{"num_hidden_layers": 12, "hidden_size": 192, "num_attention_heads": 6, "num_key_value_heads": 6, "head_dim": 64, "intermediate_size": 768, "vocab_size": 776, "hidden_act": "gelu", "norm": "layernorm", "norm_place": "pre", "norm_eps": 1e-06, "positions": "rope", "rope_theta": 10000.0, "rope_fraction": 0.25, "qk_norm": false, "attn_scale": 0.125, "bias": "all", "tie_word_embeddings": false, "parallel_block": false, "init": "normal", "init_std_qkv": 0.0319, "init_std_o": 0.0046, "init_std_up": 0.0319, "init_std_down": 0.00325, "init_out_by_depth": true, "optimizer": "muon_variant", "learning_rate": 0.00496, "lr_mult_o": 3.0, "beta1": 0.95, "lr_head": 0.00319, "max_grad_norm": 1.0, "warmup_steps": 200, "schedule": "cos", "final_lr_fraction": 0.0, "batch_tokens": [8192, 16384, 24576], "max_seq_len": 384, "doc_mask": true, "z_loss": 0.0001, "train_tokens": 228300000, "max_steps": 15143, "dataset": "wikipedia_en"}
MLP neurons of a small language model. Each row is named by its layer, matrix (up: input weights; down: output weights) and neuron, and shows model dimensions 0-127. Each number is 128 + 24 x the weight over its row's rms, rounded and kept within 0 to 255.
After each neuron's rows, "fires after" lists the tokens most often just before its 100 highest values on Wikipedia text that the model never trained on.

L6.up516 [121 128  99 152  98 106 114 136 120 125 145  81 118 131  97 110 131 161 122 114 141 137 131 101 117 113 143 103 142 132 113 151 149 143 172  79 112 115 138  91 121 154 144 155 138 130 140 161  89  99  78 126  57 155 146  89 108 128 163 138 125 151 109 114 138 141 113 154 128 148 148 127 102 148 127 109 102 121 115  91 122 170 135 151 102 121 157 132 111 142 154 136 142  88 122 119 114 153 141 183 139  95 130 129 159 116 134 152 131  97 119 151 105 154 125 106 155 133 163 119 161 128 182 116 140 147 102 126]
L6.down516 [122 143 130 139 112 116  62 130 122 115  62  97 145 101 181 149 120 143  76 131 168 118 146 141 124 139 128 163 129 145  98 130 181 134 130 117 100 134 155 148 143 109 134 125 109 141  68 116  94 143 157  77  80 140 125 117 130 114 155 114 152 118 150 122 176 133 144 112 134 146 139 147 131 137 137 136 132 146 123 119 141 126 118 163 110 145 142 114  92 109 123 112  56 149 118 118 126 150 127 141 187 122 180 166 145 155 142 103 146  99 163 109 123 119 128 120 133 142 146 117 149 160 143 109 138 169 137 100]
fires after: "r", "m", "i", "a", "h", "t"

L8.up699 [145 125 137 144 187 162 123  95 115  78 134 137 147 150 168  76 120 118 129 110 124 127 111 129 135 124 107 129 116 125  94 153 145 100 159 137 136 108 119 132 122 149 120  78 152 156 146 133  99 156 133 142 125 194 101 119 102 147 155 171 117 150 138 143 101 127  87 139 170 108 121 152 139 133 138 128 124 153 152 134 123 156 111 104 106 101 163 107 142 112 116 148 136 173  52 157 116 148 127 116 138 160 105 118 132 127 126  98 115 138 136 160 138 107  64 142 114 129 158 144 149 116 114 122 104 120 128 156]
L8.down699 [124 150 145 115 123 128 144  92 119 153 158 153 109 147 105 102 132 112 160 107 146 104  66  94 125 120 149 148 106 181 124 121 139 154 118 136 109 159 119 115 149 144 101 141 104  92 146  85 121 144 122 108 127 128 141 121 162  82 123 100 162  54 158 126 146 151 156 117  80 152 125  94 122 123 137 136 162 182 130 121 152 128 119 126 128  95 115 129 141 141 107 122 134 126  95 107  91 157 133 105 141 108 120 138 100 169 142 103 150 159 122 162  98 105 126 124 149 105 121 117 104 102  61 115 129 161 102 142]
fires after: "i", "p", "v", "o", "u", "e"

L2.up183 [159 106 138 151 152 105 153 106 159 161 144 152 134 132 133 147 147 108 138 121 150 136  88 117 119 172  71 122 130 140 153 147 123  98 154 135 113 120 100 135 104 191 120 114 145 114 129 133 148 151 106 109 164 146 161 157  97 109 110 124 141 194 118  88 130 138 156  87 134  87 154 118 130 172 175  99 154 163 155 120 117 157 150 131 140 119 102 137 114 115  80 114 155  86 135 116 113 130 137 117  78 109 164 115  88 153 141  98 167 138 105 127 135 142  94 124 131 115 159 100 150 116 125  84 143 117 164 111]
L2.down183 [107 138 152 105 101 104 121 140  95 132 148 114 108  88 163 111 138 155  99 149 110 123 109 170 150 121 160 174 125 136 115 130 144 130  79  88 140 171 143 143 124  67 110 167 104 130  81 149  93  91 159 142  97 137  96 104 160 110 155 132 109 108 140 149 134 134 105 144  75 156 109 103  88  90 129 159 120  97 109 117 130 115 111 167 122 144 164 133 131 168 167 145 132 157 159 162 123 143  87 140 141 144 105  98 171 102 121 112 131  85 139 169 148 162 113 136 124 137  85 115 134 137 126 166 130 151  96 156]
fires after: "\n", ".", "\""

L4.up385 [155 134 103 121 121 111 117 121 126 126  93 101 123 131 143  83 131 165 121 185 105 132 118  89 102 124 132  88 165 135 125 121 140 106 137 131 138 109 133 135 127 186 155  86 123 154 148 151 133 108 121 131  87 110 133 125 119 131 128 123 151 118  91 166 164 125 186 118 149 110 171  95 169 132 146  88 119 133 193 137 117  97 166 131 109 110 136 139 135 145 147  95 143 116 163 166 119 115 136 160 149  86 110 109 128 107 122 132 137 176 108  89 177  78 110  94 137 115 171 163 109  89 124 152 140 104 128 129]
L4.down385 [167 150 124  88 159 133 107 164 125 107 144 162 122 136 104 165  94 125 157 129 136 127  92 136 143 120  94 127 115 121 128 143 103 123  97 174 117  99 122 136 154 153 145 169 124 130 125 145 111 155 123 176 158 138 177 175  98 118 122 149  93 135 152  67  83 114 124 145 104 109 131 131  92 137 132 141 122 116 111 148  90 116 109 145 127 117 102 145 136 132 111 121 134 107  95 151 129 121 126 132 110 108 121 170 103 155 135  97 114 143 172 178 133 125 172 154 175 175 105 111 126 143 157 129 111 118 122 133]
fires after: "t", "n", "s", "'", "0", "r"

L2.up277 [146  89 147 160 112 106  95  89 164 155 115 110 109 100 113 130 189 141 136 119 147 111 140 134 117 140 146 101 152 130 155 150 153 157 181 146 193 118 139 139  78 129 115 143 121 144 137 110 136 145 144 116 143 104 152 146 134 132 124 180 124 113 129 133 139  87 166 120  76 112 126 127 127  89 147 145 134 110 144 133 138 116 111 118 110 141 109 107 141 103 134 132 122 166 140 161 134 173 110 150 144 157 140 117 113  88 186  98 104 159 143 113  91 165 123 139 125 114 124 155 141 124 119 151 131 144  96 139]
L2.down277 [122 106 147 142 130 132  86 131 163 162 101 101 115 101 133 117 147 109 130  97 149 100 116 127 121 129 158 106 156 123 143 175 115 155 177 148 173 103 126 128  78 148  89 147 121 159 173 126 137 136 153 131 117 108 154 152 123 130 116 157 131 123 124 142 100  88 157 123  60 115 138 122 122 134 147 159 111 121 147 110 156 152 123  99  84 127 107 122 148 123 125 116 143 157 122 129 140 144 109 132 127 141 134  89 104 127 168 105 123 156 151  93  93 174 156 132 105 109 136 154 138 115 137 134  94 131  92 122]
fires after: " ", "1", ".", "\n", "°", "2"

L3.up131 [134 137 104 140 111 136 136 115 114 165 110 135 142 173 100 110 114 128  86 134 121 114 140 173 107 120 121 141 147 133 126  75 124 131 121 125 110 119 194  75 162 120 140 141 155 153 171 130  69  91 168 108 144 151 104 126 134 124 126 128  90 111 133 153 113  97  75 115 140 106 114 175 147 146 121 112 148 107 102 140 126  98 130 115 156  97 133 131 174 135  74 139 144 118 151 141 112  67 121 158 146 125 146 148 113 157  96 162 162 128 147 114 165 109 112 122 105  93 169 122 135 125 158 133 128 150 134 137]
L3.down131 [176 139 142 100 151 152 118 128 125  94  93 104 130  97 106 161 125 128 132 121 153 137 102 166 126 105 150 111 142 105  99 119  96 114 143 158 122 144 133 137 132 115 144 152 113 153 110  89 141 127 140 112 131 106 120 128 130 110 140 115 187 165  90 114 134 142 116 140 157  83  95 158 126 127  94  95 155 113 124 119 132  86 128 114 191 117 143 144 132  89 138 171 191 130 142 160 103 147 118 142 102 118 108  87  90 150 116 119 108 107 120 110  94 170 170  91  93 113  99 144 150 141 113 117 109 136 127  97]
fires after: "a", "u", "l"

L6.up690 [178 159 113 137 142 117 126 117 117 150 136 137 132 150 171 118  99 125 139 163  99 115 116 107  98 154 108  78 146 102 125 113 138 119 124 135 134 137 106 114 143 150 112  85 143 154 103 116 106 127 116  87 135 131 143 107 101 145 176 158 131 142 121 118 153 159 180 100 119 126 148 154 128 160 137  98 138  99 135 140 178 105 161  59 144 162 137 154 104 126 127 114 126 117 151  81  92 157 107 141 145 145 141  96  99 170 151 116 109 166  87 106 153 133 137 141 136 134 169 169 121  93 145 122 102 142 115 177]
L6.down690 [ 94 142 151  96 113 145 173 134 102 111 136 139 166 141 133 131 120 130 132 150 133 106 118  80 100 132 129 145 115 141  86 135 158 160 131 120 172 108 126 147 155 108 160 111 142 121 147  76 158 142 108 102 167 142  93 136 128 104 155 136 116 143 151 181 164 150 103 142  82 119 119 152  87 142 131 161 174 104 146 135  92 126 136 154 133 137 143 114 156 151 111 151 116 127 146 145  84 119 111 107 109 133 109 135 121 119 129 126 164 116 138 111 141  99 148 155 149 116  88  78 131 132 124 106 142 131 140 127]
fires after: "o", "l", "t", "n", "c", "s"

L4.up33 [124 132 105 159 151 140 119 103  90 137 138 149 129 112 142  94 104  84 146 132 127 136 129 135 117 115 130 130 150 120 105 160 144 122 141 114 109  97  65 155 120 104 144 125 160 121 114 133 156  85 126 105 177 118 128 117 130 115 151 130 116 119 125 116 157 108 163 120 150 130 150 100 156  99  98 121 132 138 169 143 131  85 147  85 146 161 122 152 122 155 160 112 107  91 109 137 128 143  85 174 190 103 116 101 147 149 139 111 136 169 111 117 121 107 102 147 153 111 165 172  93 113 115 118 131 162 104 153]
L4.down33 [110 126 134 131 120 115 155 126 172  99 150 141 130 137 121 188 108 124 147 165 135  78 168 129 155 155 150 136 116 174 142 123  86 136  74 143 130 166 132  94 143 167 136 137 116 139 133 131 141 122 103  87 113 118 166 138 107 118 124 135 102 132 165 111 107 116 117 136 126 163  73 118  98 154 108  99 161 103 119 130 136 160  76 133  93 114 133 126 145 117 105 148  90 132 137 163 110 108 148 145 111 124 140 166 109 149 123 105 120 141 181 158 152 116 153 113  74 126  96  88 117 166  99 140 100 106 109 120]
fires after: "o", "t", "n", "d"

L3.up439 [151 148 127  98 172 112 129 156 137 124 142 142 142 127 163 180 166 101 132 149 128 170  73 131 142 148 118  80 114 137  95 125 127 142 109 102  84  98 135 134 156 138 150 120 174 118  99 114 111 114 101 129 114 127 110 166 129 142 132 127 128 153 162  97  85 157 140 133 146 157 145 137 165 163 187 112 110 125 136 151 136 168 137 106 174 104 132 117 130  99 113 134 147 121 147 130 108  97 122 128 122 148 118 102 133 141 109 120 111 114 127 142 150 127 182 125 159 135 129 105 106 100 131 144 133 142 146  92]
L3.down439 [172 119 120 119 131  91 116 122 139 129 125  98 127 140 113 115 135  98 145 165 132 156 104 117 152 131 113 113 170 153  49  92 138 152 132 104 105 106 164 117 144 132 181 117 141 138 132 139 179 168 100 172 130 103 150 159 108 140 100 126  83 135 129 110 118 157 156 101 134 142  94 112 111 162 143 150 131 162 131 100 107 132 145 102 154 118 184  95 144  98 126 163 143 127 147 124 132 147 145 148 141 101 166  95 111 158 118 149 130 158 135 157 182 147 118 130 156 132 119 117 135 101 124 142 103 120 114 115]
fires after: "-", "b", "i", "u"

L2.up546 [141 102 107 137 110 120 123  96 134 149 165 142  73 158 113 148 120 141 124 147 162 150 106  77 143 161 138 116 144 156 122 111 156 115  95 142 119 129 156 144  76 166 133 107 151 140  99 168 139 137 146 148 126 119 118  84 121 109 153 129 134 163 135 113  77 118 130 142 155 123 159  75 124 127 150 113 131 113 148 146 122 136 109 108 134 143 116 191 158 137 136 117 124 142 139 160 125 114 144  68 156 160 135 112  99 144 131 109 144 170 139 151 146 117 115 129  91 124  86  95 127 159 107 126 143 148 164 113]
L2.down546 [116 124  98 126 133  82 170 117 129 139 182 150  82 149 122 128 148 145 103 123 143 143  75  82 163 151 164 158 114 172 129 135 144 120  78 118 125  72 147 159 101 131  93 100 125 138 100 138 141 138 135 127 140 110 113  96 141  97 140 126 144 151 125  94 143 102 137 127 143  73 120  94 125 114 161 111 116 122 146 130 115 151 129 126 110  82 123 160 140 139 150 135 135 172 165 136 115 112 148  78 130 162 116 118 141 109  87 129 132 160 126 166 131 144  74 116 102 109 100 146 112 106 143 151 133 148 140 131]
fires after: "\n", "a", "o", "t"

L8.up9 [146 103 103 138 104 131 138 127 160 145 100 124 134 114 137 112 158 135 118 125  97 136 106 164 152 110 115 130 127 147 117 129 170 165 188 122 146 149 114  92 169 136 128 109 110 111 124  85 119 118  95 110 165  93 143 104 114 172 122  80 111 146 130 161 131 117 149 129 122 108 146 161 166 130 149 158 134 126 186 111 141 147 120 143  99 162 133 110 104 186 138 160 146 100  97 173 124 147  91 130 112 158 157 125 103 118 116 124 129 129  88 105 122 191 140  70 130 125 108 103 116 111 116 128 134 149 140 122]
L8.down9 [147 116 131 139 107 137 143  74 121 153 132 107 116 130 112 116 142 126 119 147 139 128 149 117 144 112 153 104 143 155 140 129 115  89 123 121 119 144 132 192 113 133 119  95 202 127 145 123 171 174  91  93 149 111 143 120 144  77 147 127 132 174 111 148 165 114 151 147 135 136 139 155  79 119 105 115  86 122 118 132  94 146 134  99 131 166 158 152 136 141 122 138 104 155  84 118 150 114 132 128 104 120 126 113 127 105 140 110  92 132 128  97 144 102 123 124  76 143 131 150 156 107 135 147  80 101 113 131]
fires after: "u", "i", "a", "p", "c", "U"

L3.up320 [121 114 134 122 136  88 140 130 157 124 111 122 139 110 129  93  96 106 136 136 128 115 125 124 138 128 110 150  89 126 101  84 126 102 138 199 117 113 128 138 164 138  98 137 132 166 125 149 135  96 144 116 118 142  97 125 125 113  54 124 133 117 150 148 141 111 105 156 149 137 143 128 159 131 129  95 163 116 149 169 174 147 140 142 109 132 122 100 109 124 103 114 159 182 133 129 142 129 129 125  94 159 111 119 109 147 177 103 162 155 159 164 111 103 127 129 118 152 163 158 164 124 117 121  50 124 116 172]
L3.down320 [121 109 167 124 102 118 129 115 153 124 158  96 111 107 105 149 195  83 158 103 130  93 161 103 118 116 112  88 110 132 132 125 125 153 135 155 145 141 133 141 124 145 147 128 115 120 113 119 139 158 153 109 105 122 130 132 121 121 126 145 158 179 114 109 127 137 151 141 109 144 104 113  99 105 124 114 122 140 181  51 111 129 130 133 151 148 152 110 130 140 112 153 166 107 134 137 143 108 110 138 159 124 169 142 147 136 141 108 127 121 102  93  92 144 167 116 143  90  97 114 157 153 101 146 149 111  95 134]
fires after: "v", "\n", "T", "t", "s", "H"

L3.up705 [123 131 126 130 129 142  98 126 113 126  85 154 133 229 100 141 107 110  95  83 158 139  91 152  80 110 122  94 142 155 156 147 138 117 170 118 134 145 123 139 196 134 157 140 145 121 175 111 107  96 163 137 141 128 137 125 134 158 117 164 144 124  82 117 105 118 115  99 144  91 111 115 144 154 170  95 136  66 136 140 121 142 126 121 153 134 118 130 150 134  98 131 154  79 159 130 153 127 118 126 143 141  96 125 124 134  83 113 167 117 111  99 162  94 126 154 129 112 115 125 127 108 155 126 149 116 110 133]
L3.down705 [138 152  82  53  85 141 127 144 104 115 106 153 106 134  98 153 166  95  94 133 167 113 107  98 134 134 111 169 128 128 110 160 142 121 113 135 128 157 122 152 131 130 122 181  70 101 102 110 122 107 144 115  89 134 168 120 141 166 134 142 142 137 110  99 113 131 137 132 120 115 145 132 153 110 129 136 140 137 158 136 116 125 129 115 136 110 132 138 161  90 142 149 111 155 130 110 158 110 129 139 131  95 138 176  96 154 134 133 145 117 109 117 129 177 140 138 166 113 147 130 160 108 107 103 159 122 150 111]
fires after: "a", "l", "u"

L4.up703 [151 146 138 125 135 112 141  75 123 126 110  59 101 165  97 143 156  98 127  97 134 136  98 164 123 131 142 163 129 181 123 119 121 145 159 128 123 145 128 128 165 123 119 160 151 138 142 112 149  92 111 116 173 105  96  85 136 109 124  91 125 154 145 204 113 144 165 139 125  97 121  89 146 129 159 122  94 150 137 136 105 154 177 178 100 113 141 120 133 115  92  96 135 105 120 154 129 103 131 126  98 141 162  87 100 139 102 142 138 116  87 138 177 144 150 105 101 144 118 105 113 129  96 148 130 127 127 121]
L4.down703 [ 81  81 105 137 131 126 137 164 155 165 177 125  96 117  92 162  95 136 118 164 174 142 168 139 154 121  76 155 110 124 147  97 143 114 100 113 148 178 141 130 130 130 129 134 116 109 136 148 132 153 104 135 153 129 142 138 123 143 124 126 113 155 104 131 110 143 122 115 133 130 149 113 135  97 140 103  90 153  66 136 129  76  76 133 113 179 145 119 105 128 136 120 117 115  97 116 129 143 100 109 143 112 128 134 152 119 118 101 117 139 107 145 146 141 136 144 125 128 141 130 180 101 180 120 142 117 147 104]
fires after: "a", "c", "u", "i"

L4.up55 [154 135  93 113 165 135  95 119 158 131  90 132 142 113 118 114 132 159 127 110 127 136 191 139 154 152 131 137 135  99 114 118 100 140 117 146 119 117  84 172 114 132 130 109 141  88 149 120 170 132 127 187 171 134 126  81 144 158 110 134  61 127  97 157 154  70 148 129  97 153 140  74 149  82  98 120  98 150 153 133 102 137 114 135 112 126 132 182 140 151  94 120 118  79 124 150 182 112 126 147 177 125 111 122 106 159 150 164 131 111 137 152 128 158 108 171 136 112 121 128 114  99 143 117 113 130  61 126]
L4.down55 [104 114 155 115  91 143 145  95 108 132 145 159 162 147 130 140 155 174 132 136 108  87 106 100 127 147 139 119 160 161 154 115  94 119 103  85 142 173 138 108 143 108 151 129 110 137 108 114 146 145 131  98 137 126 123 158  99  72 129 116 155 127 137 104  92 122  89 140 125 150 142 146 133 108 127 122 156 107 122 118 127 145 146 145 153 130 105  69 165 116 166 161 129 160 114 143 113 128 127 139 107 104 182 136  93 105 144  84 155 174 144 142 120 113 158  67 127 136 124  96 104 150 129 133 143 154 175  69]
fires after: "s", "p", "t", "e", "T", "n"

L4.up2 [115 109 118 140 138 172 118 118 122 104  93 152 141  74 131  79  80 159 170 113 115 102  87  94 137 159 159 102 106 125 126 168 139 159 136 150 148 122 110 116 122 121 140 115 139 130 146 102 107 116 122 139 134 137 117 151 110 162 142 136 144 112 139 112  80 118  90 119 196 136 134 113 126 126 132 155 126 154 120  90 109 117 187 108 111 140 153 126  96 124 166 136 162 170 101 141 188 117 117 107 163 176 167 140  90 152 143 118  99 113 103 111 138 108 131 191 108 111 153 109 105 113 139 129 148 125 147 114]
L4.down2 [104 127 140 135 149 176 107 137  79 163 144 133  97 137  68 158 122 133 109 143 125 152 133 171 114 127 130 128 169 131 121 109 113 158 123 141 158 137 140 179 157  80 133 150 125 103 142 109 111 133 124  93 120  99 144 125 109 121 113 114  86 152 171 105 140 163 157 145 131 106 144 139 114 118 118 149 108 111 124 139 162 122  82 170 155 116  87 108 142 156  74 108 135 148 134 114 137 115 133 150 113  91  75  98 147  85 168 154 131 140 105  86 131 100 122 115 155 101 147 115 150 107 166 138 128 154 155 119]
fires after: "o", "i", "l", "r"

L3.up562 [ 96 125 152 156  98 141  98  99 148 146 100 111 119 103 155 110 130 158 139 167  64 153 122 129 102 141 111 141 140 105 148 160 108 140 153 154 119 149 151  91 138 142 127 147 132 106 146 113 140 106 137 124 133 134 158 124 117 139 103 137 123 137 182  95 100 134 105 118 143 141 119 125 174 163 106  74 116 111 122 148 178 154 102 116  65 119 117 103 105  79  95 173 105 119 139 142 143 160 111 114 114 118 144 133 131 172 133 144 151 191 136 113  89 170 118 147  89 134 124 131 179  90 138 102 132 125 129 172]
L3.down562 [135  74 157 166 111 144 151 115 138 103 107 156 147 150  94 135 151 115 128 150  95 165 179 148 113 102 145 100 153 128 137 170 140 176  95 183 127 155 117 100 134 138 127 115 142  98 152 112 138 116 185 102 129 140 125 145 125 114 107 163 141 168 112 134 133 147 163 133 137 110 136 126 125 137 142 126 103 103 117 105 104 131  71 129 125 112 167 115 132 120 126 146 114 138 141 108 160 129 117 148 114 133 139  94 110 110 128 144 128 126 107 143  96 113 141 115 109 113 161 104 167 116 135  75 131 131 139 128]
fires after: "H", "\n", "h", "I"

L4.up408 [135 112 107 110  70 124 155 120 113 143 115  97 136 137 118 125 141 101 128 141 116 138 135 135 116 156 128 133 126 110 150 131 135  97 152 107  65 122 141 121 106 131 138 106 138 109 137 127 121 107 120 155  94 146  80 123 126 153 169 122 127 139 119 134  75 122 137  94 136 117 129 136 157 131 130  95 100 142 162 123 137 102 151 159 101 186 105 101  77 148 158 127 120 175 126 158 141 152 117 104 149 128 138 155 115 175 139 156 121 143 129 136 106 110 144 170 111 121 142 178 134  99 152 112 136 137 108  89]
L4.down408 [166 153 135 146  98 158 122 105 115 105 148  79 184 156 148 134 182 167 119  97  83 124 127 117 104 111 123 141  84 174 140 142 115 161 144 113 154  96 135 100 112 188 104 128  98 110  91 108 111 125 109 130 115 122 150 143  98 127 107 136  90 131 120 142 131 131 109 175 118 174  94 118 119 140 111 119 142 149 117 118 127 140 123 143 139 127 144 134 142 134 147 136 127 142 109 113  96 137 190 162 109 128 142 139  87 143 150  68 144 155 121 119  94 134 165  86 101 104 161 120 113 107 145 115 118 121 132 150]
fires after: "t", "o", "T", "e", "n", "O"

L6.up750 [171 106 119  94 104 112 150 166 127  85 134 120 104 143 111 108 139 145 114 117 136 106 101 139  91  93 107 135 128 128 151 124 159 119 158 122 111 133 117 109  99 141 180 115 112 161 108 141 117 131 135 160 116 147 108 100 127 153 130  65 128 125  95 107  74 119 116  81 152 138 128 166 122 159  73 106  88 125 107 103 120 152 135 125 193 152 119 103 120 123 150 127 163 121 130 102 138 171 172 120 102 129  95 127 115 116 144 144 112 116 148 161  87 128 126 130 135 133 115 125 125 136 133 113 131 122 109 146]
L6.down750 [125 141  99 117 124  94 147 141  97 127 119 121 144 105 144 118 129 140 142 128 121 127 141 152  84 135 141 146 107 139 118 141 149 126  99 164 138  84 100 149 127  87 107 134  90 133 180 119 156 163 139 167 101 103 112 145 109 142 150 166  98 149 117 128 115  95 147 165 122 116 136 134  97 121 106 124 138  98 140 173 156 151 119 147 147 145 118 133 136 104 146 142 107 149 138 102  38 122 139 153 117 138 105 109  90 146 139 168 117 102 111 109  82 107 141 111 149 135 149 146 129 153 118 148 123 137 158 120]
fires after: "o", "m", "t", "e", "T", "r"

L2.up450 [123 118 124 126 119 111 158 126 169 125 106 115  73 127  99  85 139 169  87 111 151 130 108 136  94 101 133 107 143 116 173 110 124 139 164 185 130  98 122 123 121 101 135 141  94 132 158 143 179 101 118 156 121 105 140 116 136 133  89 124  71 141 134 137 116 118 140  99  61 103 131 152 144 144 153 119 116 129 110 122 164 138 134 117 119 124  94 127 122 125 119 113 125 131  94 131 161 118 129 159 124 144 100 128 104 121 135  65 135  93 110 144 136 154 159  84 113 140 124 138 146 128 161 125 156 119  80 127]
L2.down450 [131 117 161 140 115 111 153 130 158 109 115 117  99 155  78  73 129 139  99 102 138 127 121 103 109 101 123 112 130 136 145 114  99 132 140 164 123 117 147 144 124  94 138 125  77 174 132 116 151  88 123 175 106 125 138 135 118 150 121 124  98 134 143 154 105 113 151 107  54 120 166 154 133 160 144 112 148 137 117 109 151 102 142  90 101 119 113 147 124 124 113 101 146 126 109 107 168 139 156 151 148 141 111 159  99 124 140  94 125  90 117 136 122 168 150  98 114 127 124 184 141 140 147 124 126  98  74  94]
fires after: "Y", "z", "Z", " ", "2"

L2.up43 [141  79 124 135 119 105 130 102 138 107 140 140 135 139 133 137 100 140  85 127 158 106  78 138 106 126 107 100  84 145 106 137 156 102 168 120 105 180 109 121 176 140 101 145 152 158 162 124 116 126 124  84 121 135  91 111 103 106 102 101 129 171 131  95 152 127 149 123 130 116 138 129 127 162 123 115 125 131 129 106 124 120 134 174 138 117 126 114 143 114 114 185 160 122 106 128  81 110 131 118 159 132 164 156 111 142 177 145 111 109 162  82 100 162 117  88 158 123 144  99 125 133 152 100 126 154 153 150]
L2.down43 [134 127 117 107 126 105 104 111 145 130 136 140 134 114 125 134  99 152  86 143 139 115 110 141 109  66 102  95 128 135 110 174 140 129 129 103 107 168  77 111 147 120 125 127 161 134 129 133 143 166 113 156  99 156 104 108 116 122 165  98 110 163 142 107 120 114 126 139 170 134 144 103 138 104 127 121 142 122 120  93 131 110 113 160 133 154  96 136 177 127 133 145 139 146  95 150  81 180 134 108 134 114 150 133 149 170 174 145 137 138 159  92 127 181 114 116 134 115 183 118 126 152 150 119 112 156 110 159]
fires after: "P", "e", "a", "b"

L2.up675 [127  99 116 155 134 115 119 105 143 147 161 160  78 168 107 149 123 137 141 166 145 154 119 105 157 181 103 122 146 183 143 117 135 112 104 134 126 114 134 164 116 166 135  92 142 134 103 138 137  93 126 158 153 103  93  81 128 139 134 102 124 155 142 135  99  71 143 127 142 111 170  75 128 143 141 103 131 114 130 127 106 166 101 140  99 149 111 178 159 155 145 136 119 112 151 137 130 119 142  98 132 154 151 109 132 129 110 103 156 181 129 129 127 103 127 129 117 109  89  68  92 117 104 136 134 145 172 115]
L2.down675 [101  97 125 115 124  83 136 122 125 113 185 166  77 150 134 133 172 155 114 123 148 132  64 101 157 132 162 145 127 164 138 134 126 100  93 103 114  99 159 175 140 111 147 109 132 135  91 151 132 113 117 125 128  96 144 127 118 100 115 118 152 142 115 102 145  98 131  89 140  93 124 117 124 126 178 112 114 124 139 139 131 159 100 125 105  88 132 137 119 145 127 123 114 174 194 131 132 121 130  97 133 122 128 110 123 126 105 107 140 157 116 181 147 136  36 113 113 128 126 123 133 128 148 162 133 149  99 123]
fires after: "\n"

L3.up303 [127 119 135 131 126 128 147 135 145 128 132 123 128 135  73 103 179 120 120 124 162 134 105 144 106 155 111 100 111 124 106 121 144 126 127 104 108 129 120 108 162 110 155 143 151 163 137  86 132 141 135 103 129 150  81 133 130 135 120 130 122 154 120  79 152 106 137 181 163 134 102 128 160 139 152  63  97 103 113 139 112 141 142 127 153 101 152  85 126  97 125 183 133 128 152 127 138 178 131 147  98  81 128 124  94 143 138 162 185 133  92 101 142 162 125 117 161  86 149 113 139 150 181 118 142 145 108 115]
L3.down303 [150 101 114 118 170 127 131 109 115 106 133  67 138  97  98 153 178 116 113 120 149 156  98 136  87 119 129 133  91 150 121 117 146 180  89 116  85  93 144 128 141 136 164 162 136 163 141 139 122 163 165  99 153 165 128 117 108 166 159 137 156 119 114 123 130 163 158  87 177 100 137 155 137 113 105 111 113 146  97 120 113 100 152 124 145  89 119 103 155 157 121 130 104 145 114 130 126 133 134 157 135 117 116 144 132 130 131 140 119  81  94 137 134 143 145 141 160 151 123 134 170 101 129 118  98 104 174 108]
fires after: "a", "r", "-"

L2.up335 [170 124 152 116 135 161 157 110 141 111 152 118 177 147 126 103 158  89 153 102  97 126 143 126 109 123 114 178  91 144 165  69 135 132  95 161 103 144 143 113 129 192 114 107 100 181 122 107 161 123 125 102 145 123 139 121 142 127 140 129 112 182 128 101 125 159 150  84 167  93  94 142  82 134 186 146 126 135 104 138 107 112 105 131 123 143 132 117 154 103 117 133 150  94 123 144 137 114 130 166 102 128 111 122 164 114  76 108 114  67 121 110 125 151 121 129 121 116 116  95 128 134 154 117 121 158 133 120]
L2.down335 [190 172 136 111 101 136 108 136 130 115 143 145 159 156 161 122 126  98 124  97  96 151 134 147  98 173  76 175 121 114 152 131 123 149 122 133  97 135 136 157 162 158 139 121 107 144 113 125 178 127 127 115 149 116  83 140 135 111 140 110 140 161 155 119 129 139 103  77 103  99 136 139 121 122 153 124 113 128 134 132  93  98 113 149  96 109 134  89 130 112 125 128 151 137 151 154 137 135 110 143  99 136 138  90 154  50  84 145 105 113 151 137 122 118  91 115 140 116 103 116 132 110 111 154 155 115 147 160]
fires after: ".", "\n", "\""

L2.up271 [157 118 148 118 173 142 122 153 162 154 150 123 169 122 156 146 126 129 155 157 155 162 123 140  97 177 125 151 174  92 147 132 140 143 114 109  95 142 112 126 145 102  60  92 129 139 168 162  97 124 150 109 102 132 148 100 106 116 123 125 139 135 131  97 159 110 132 143 140  62 158 174 168 150 127 115 127 118 117 110 150 159 131 142 100 126 156 107 154 108 114 138 145  85 124 160  95 111 129 144  78 122 130 124 155 134 104 124 134 121 119 133 112 110  93 137 128 111 106 123 139 124 121 132  94 126 138 166]
L2.down271 [147 117 141 148 160 150  90 128 141 168 149 114 141  92 154 144  91 103 181 128 131 121 148 159 148 147 122 157 115 115 162 130 175 131 123 118 115 167 117 133 150 135  83 115 137 114 156 116  65 113 116 131 139 124 163  61 103 100 110 131 154 144 104 135  83 135  66 204 120 115 116 173 162 131  81 134 152 113 105  96 114 138 139 105 115 100 158 132 155 164 144 123 147 106 149 128 119 114 106 140 114 110 149 125 127 149 106  93 144 126 140 100 112  99 117 128 134 117 109 141 134 127 126 149  96 127 149 162]
fires after: "P", "=", "\n", "h", "."